{
  "activation": "quick_gelu",
  "norm": "layernorm",
  "norm_place": "pre",
  "rope_fraction": 0.5,
  "qk_norm": false,
  "parallel_block": true,
  "lr": 0.00739,
  "lr_mult_down": 3.0,
  "lr_head": 0.00726,
  "warmup_steps": 200
}
MLP neurons of a small language model. Each row is named by its layer, matrix (down: output weights) and neuron, and shows model dimensions 80-175. Each number is 128 + 32 x the weight over its row's rms, rounded and kept within 0 to 255. Numbers have three digits each.
After each neuron's rows, "fires before" lists the tokens most often just after its 100 highest values on Wikipedia text that the model never trained on.

L3.down710:123173154129137138163083134157169137118090153151168131151130093163092083129155133156130108125064104156130117135178146147155114100166126108203119187101097152150144068120133110144177149131114109144076118166127106154120190123135140238125129090068083120146183109104080128119127174099143146159
fires before: "ame", ",", "ome", "a", "s", ";"

L4.down280:078123186127157101132121154108115071162096103151169147132144130103133133174111127190128104084133095133141158145119092079132135127103130143180130084212137163150152148150070090109123095129118140120121147086104111139157150113121107073106166165052216139082132103128123130143118181081107173078
fires before: " the", " to", " in", ":", " not", " his"

L13.down58:125102114139138157174112177149161137123134149175167166131142078107098068038165154152102161096101157124106126171103124151106174163165201137134207150103126116124041074131177184175116113136072121126134084112066068132168156116172127187095119112128161094130084087105115160082169152112153117067
fires before: ",", " |"

L3.down852:107128081228122201144125142143118096077171140122104142133087068146145146099164088182154117079131189147104083132110119142128175131167154143164139172164160156157154135072131119085162115126118089116141148191126077079095096142162102132103139098136126147157150110127083066144127151149165169108
fires before: "ation", "od", "v", "ition", "ie", "ated"

L5.down407:086092117133112158177149156064079132130133115135114105129102110167133168116107123131064120178108194194151174170129205132061040145134155170147228052128165179141162174084115146147127127166114083060102182104133169107176082123208144131143144122122141128125103075096068160098123098096113172103
fires before: "ment", "t", "or", "ts"

L7.down777:124169112110167082131162092127133069126176099132192080164057152114065073136196124199105091043134128119122137086214063134155132123133125143132147139117188152162037151034123099137157106145174137113081116103066127147095113163089115143099098092119144125091111100126152106184073171083165158128
fires before: " \"", "e", "b", "tern", "p"

L7.down8:143129124124170077120127118160132139168073090163150130170169145152101121135168171074144157097125123128100179094126116155115072142079138152109147115134099153131255123113145090112128149078124127102195139106143152103134131161137075106117130098077150105121105200186090158114113144085097140123
fires before: "\n", "==", "The", "In", "===", " In"

L13.down120:156144087148152172095160130081130109164125120119098099078043131118095073082129167102110144161119142119174167138161170082092141134118195134119132150136099145107114207104169155186126112144165120093128133122162150183155139112141101117087120084160137161133108134096135143102123102166187096060
fires before: ",", ".", " of", " |", "rict", "al"

L4.down639:142201109159145154130131144149133156097067135150118134115132122115126114110155122164110127160117131145130178110101180171105197141081121159125071118180105133128108166105059141186126080176197180141184157121132100141144098123170187147107170132095150063088128108112117147178098159140186120133
fires before: "ary", " A", "way", "a", "t", ","

L10.down444:101130220119141110158150144054166096087105127151087124131064167109108124123156105055152115120128180125075113100096116082109126165128104122185105129166122105132131154136119155113138084138136137156163154143149133138152193176099166121146143150126129172076104205126135171219142112119104113182
fires before: "\n", "=="

L2.down112:108157105111103112104109080111084154152141125174123162146131098185154105122086183168188107124162116113133151121101118086097069164126060129145134114110160202157115128088120083093137086089106129139147186152142101099103106139068156092115042136146129099204114172200097184111112133160148132149
fires before: "ment", "or", "ice", "ed", "olog"

L3.down670:084178098142131123113122146169137161198150110087161175111058162142146157166125180085192104156183138055115110102089159059117158074136090070149126147079162157147121091081152121062154179159094136105146116145130142095114109136169161152140128137128133160128148082133116113153122149076122143102
fires before: "t", " the", "l", " |", "k", "ra"

L4.down7:079226176137124093097097161043138133056131068075129097113091191095118090106111119141119098100091141138140142129183149142061093109127172083133111157132154094115086144100129138138093083108151113126174154159127149128081145169142106162126094167145137154131111153042129135104140131186143101122
fires before: "\n", "one", ","

L5.down442:106124152123099118144164145085112097128206150123143185125182126131137163160106076182056104140108083126131132156167159048150104117167087165168145165115121138103014123119136071088184138140107128120105118144081171127076155143099154127134135134114116145169108195141133123182158203087086124098
fires before: "ing", "er", "l", "le", "al", "es"

L10.down780:058209137147084134114136148110130140144057159131101144151151142123086089168181170120136088118145126156183154131127150133137085113089136098135123093163135136136109102121143160144121105139142142135103122147106135144212145091123138153124097127139115147102129062122106137184079086125121124119
fires before: " of", "ic", "ical", "om", "y", "el"

L5.down967:105160191137084065159110095098047135171097165189161165122127130180123140152171121171177109118106156167132117126177144149157130164133204181169142123165087092084157106108120099112112181059110102115101111168116119110148141096145159162147155185121144119140109123175064186120063157111129175103
fires before: " |", "es", ":", " (", " and", "el"

L13.down989:132126115072095141122101161115153057125162137120168129084176148119181156148108095087169129125177157130035056087121220120123143146122127047124139093104088107124218101137094117144128133142183145095110163150167128146118126108125116108070142105077185182130187140174135155122114182086117033105
fires before: " —", " 0", " 1", " |", " 2", " G"

L13.down626:136158096075139045152087166093110123063121166071090121134237119126100176128148062181146105118133105134138135123108097179084140101125138122128065112118121155097152070126117122092165143087116134099125133167166111161144080127161168124113170108106143067140130170103160153124160102092110146150
fires before: "ation", "ment", "or", "y", "on", "ed"

L7.down519:121138147097116165144132101116169078104162137119130148177088204125082186180137116112115128177127107193103135149178120133116085177113156112154139115094115166108132162138176106039090113068105092143145105104173159131087127112110080175168151167105097113163127104138072137114098182110166102170
fires before: "\n"

L7.down663:216132038128136123141132077079124109090112146072122145138118144051137101104125118171144151145140110170122128113218105111087153126051200119116168128124143148128117091134124106142093092106095098122134145192144098184153150128089149083112150166165119141139135130110095153154151096146153116132
fires before: "s", "ul", "or", "l", "y", "p"

L4.down359:136120103140139154159139124105133179062067087101079114147111146128173114171086128145139125117101140130091082121090099116137123106162180137102170106116111123085099160149151166133203143148141140113122097127120102170112117119131114071083140161182199155112157178080147117141121084133201149171
fires before: "ing", "|", "s", " of", ","

L13.down1013:066141104102134108152191121075157139140055099096099103101114088134089099173186143125081103096134120134159150110064193153087135150142147068127180105139114144121122151139106124134194132060179090191167153193119128062149106132114091063102108113106096119119170178131148170122139167078184094150
fires before: "7", "6", "5", "9", "3", "2"

L13.down318:133203100110126150153122141090140102169184169102119114108092122157123136089140098144167164203155100107142123113131103117137111141117135119068112071125156177151084044142126126166117104118096121090071120135104083088192059134138158104150107127108133181127111124099128117104182107037175131148
fires before: " |", ";", "6", "7"

L4.down180:109102018199152105152087138136123160094093127104165095107133150176117041101111208125111118111085093126206126116119125070080081159156099128148147163141147105129120111156089120110117113083170139150137186115066107143166135113170072196113143175115137080147083161168128085121109165135161137099
fires before: ",", ".", "–", " and"

L7.down340:082190088150093170155103125040161065169135113114112136137105081082113128111096146085103105087134135137136185127130143071113202150142116116204157121065140159147122057140148122086129145153110181160145139159200112167112125081098121119110119186122084102169139113136109122118138158141138125130
fires before: " |", ":", ";", "\n", "e", "ific"

L10.down920:109095084171179138178136071129146117109107151115103084159117139112098118122190164102149107130118125146217156139137145105128150114077152145148128129069122150158147107119115102204179094088142175099109107164113164139112181134106145183134172097127091143150147083133097132108182146102136079138
fires before: " on", " in", " as", "ed", " by", " to"

L7.down770:170174163141131101123111179116163121143113189162081107148154159106085167192177117089096162116121145167151178124104107128107105144160091080160164125134145091171207148124159111138106146188139140162106088158140103148159124151026110216155123063128159087109094099128138092111147108155118148097
fires before: "ision", "ish", "it", "ation", "ut"

L2.down782:109129107121166088112142131180155134156144080123129117154189161086145124108201148147133137060130158141161120087159126118105096128132085133178136099105160119057122112095162075161175163166116078125156094074203174135178091127107167132119100135117071105136124148156086121139136126066131158132
fires before: "ine", "l", " of", "v", "y", "land"

L10.down961:096117105109165091141146145082148165150114087171130192105163141163090140113173104157117158139122115088126170144147120171153168129136158129151113103108166123142115085120080148180193178098097098154095079068144121118140199191080086148113116104118103102117121151037114136160155103107112147111
fires before: "ia", "ian", "al", "es", "a", "ot"

L7.down966:086163140096119114111076146102145167121138158102051142154155085090165135113124134103090123116151130159169186097099129123153179086138104101143135102149105129150223090109118116088104179109167139128165103145111150124167155173066120059096127161087130099134117208135105147118096139108154169172
fires before: "ary", "w", "b", "du", "m", "i"

L9.down194:118082100144135124127126115153142139147062134112107144123106163133120119163162147128152093113162116160096095143098180095104086098151149130115102085129096099145150134132156194148147153074168173146151146159101124154100108114160120125156182139101105121110191121084118124106196109147146083153
fires before: "a", "o", "ar", " S", "ra", "y"

L10.down655:101103105145072089139151121136126154105151185151104172122146146091151177127168105128129139141101110153123163105078099124105078141150164144104137132146080084124137126152126186098045148156095133128095088116170145089119138095155121121122124164123116144130093103167113197034137107124124112108
fires before: "\n", " |", " of"

L9.down340:151156145173143178129146127117102116195092128141116127159197162095155129152158136103100134155130134122170180070098103070137141132118170110107071088147152150123143061152134104086140147148134083157121047076162201218167129173092142080090116103120188131072157184100126122166094106143100106159
fires before: "==", "===", "The", "In"

L5.down161:181072159159179124134180099153070160059078127129124101153140102136128166116143140081094145155134118149105120168136177073114101135168132111099151061167150107167163123130131103124118117106119119118129156198119116123133092157137102114086159086135135146046226142104087109131171154127101097068
fires before: "ess", "or", "le", "l", "ime", "ing"

L2.down0:148109175121121110134128099088146128186175191155122132113147109146152126185142136097102121163088138211148168118186186155132118085110113078082184111139109117104103165207121096077146125103103116135113112133139138115174171114147066091187089088178174165082066135115110166073155128154149116133
fires before: " |", "e", "al", " R"

L3.down486:077116113128100122113137124136156101093129078082132136187157086137105114095117140123109144086113199122146170179114128065116153102106145130141162121095110109075103125164186130075072142120137192116117098140105136068158125157145109132148094190082115113099105098165138143085161141161086085128
fires before: "ased", "ced", "ase", "ther", "d"

L13.down700:137115099143103125127102108103120108179123119175077175219120106143197153109142038156120096113096151103141132091136103072126136147103148119152155117115158151110118100135092123120102114172151084118129128166083124107128149124166127155139155141134185101126067146050132112088137143168120063139
fires before: "s", "es", "ters", "als", "ations"

L2.down760:126091126119098096107106068108108071141163167151128124173143148195107097141066160107104105131167152119102107189055120111176129129166111076181144196173150104118089111120092120147108124202168113091060161114141112133148148099100135059119127109094179157121110091097164157134163153112125133081
fires before: "ber", "tern", "b", "er", "th", "r"

L10.down611:131107166107102151135081186112131132124157095124054157122116103144116122116109158118090129123111094115076140107105175136153119102158151141077156097194108144128107080144137139139095100154148134137154112136124167112149065188120126141124137136147182061090080141134161140144175128166122135089
fires before: " A", "ina", "ary", "w", " as", "v"

L10.down823:060141097105162095153125121052181130073186176108116165120102086142091146149107145092105105127111165198131138123115109157141142161113125122132188142151136130174125063177122114138129139110124148146162073045142193138088092153108142122124165092111123170124057194138111114133129124135106112138
fires before: "0", "7", "4", "9", "6"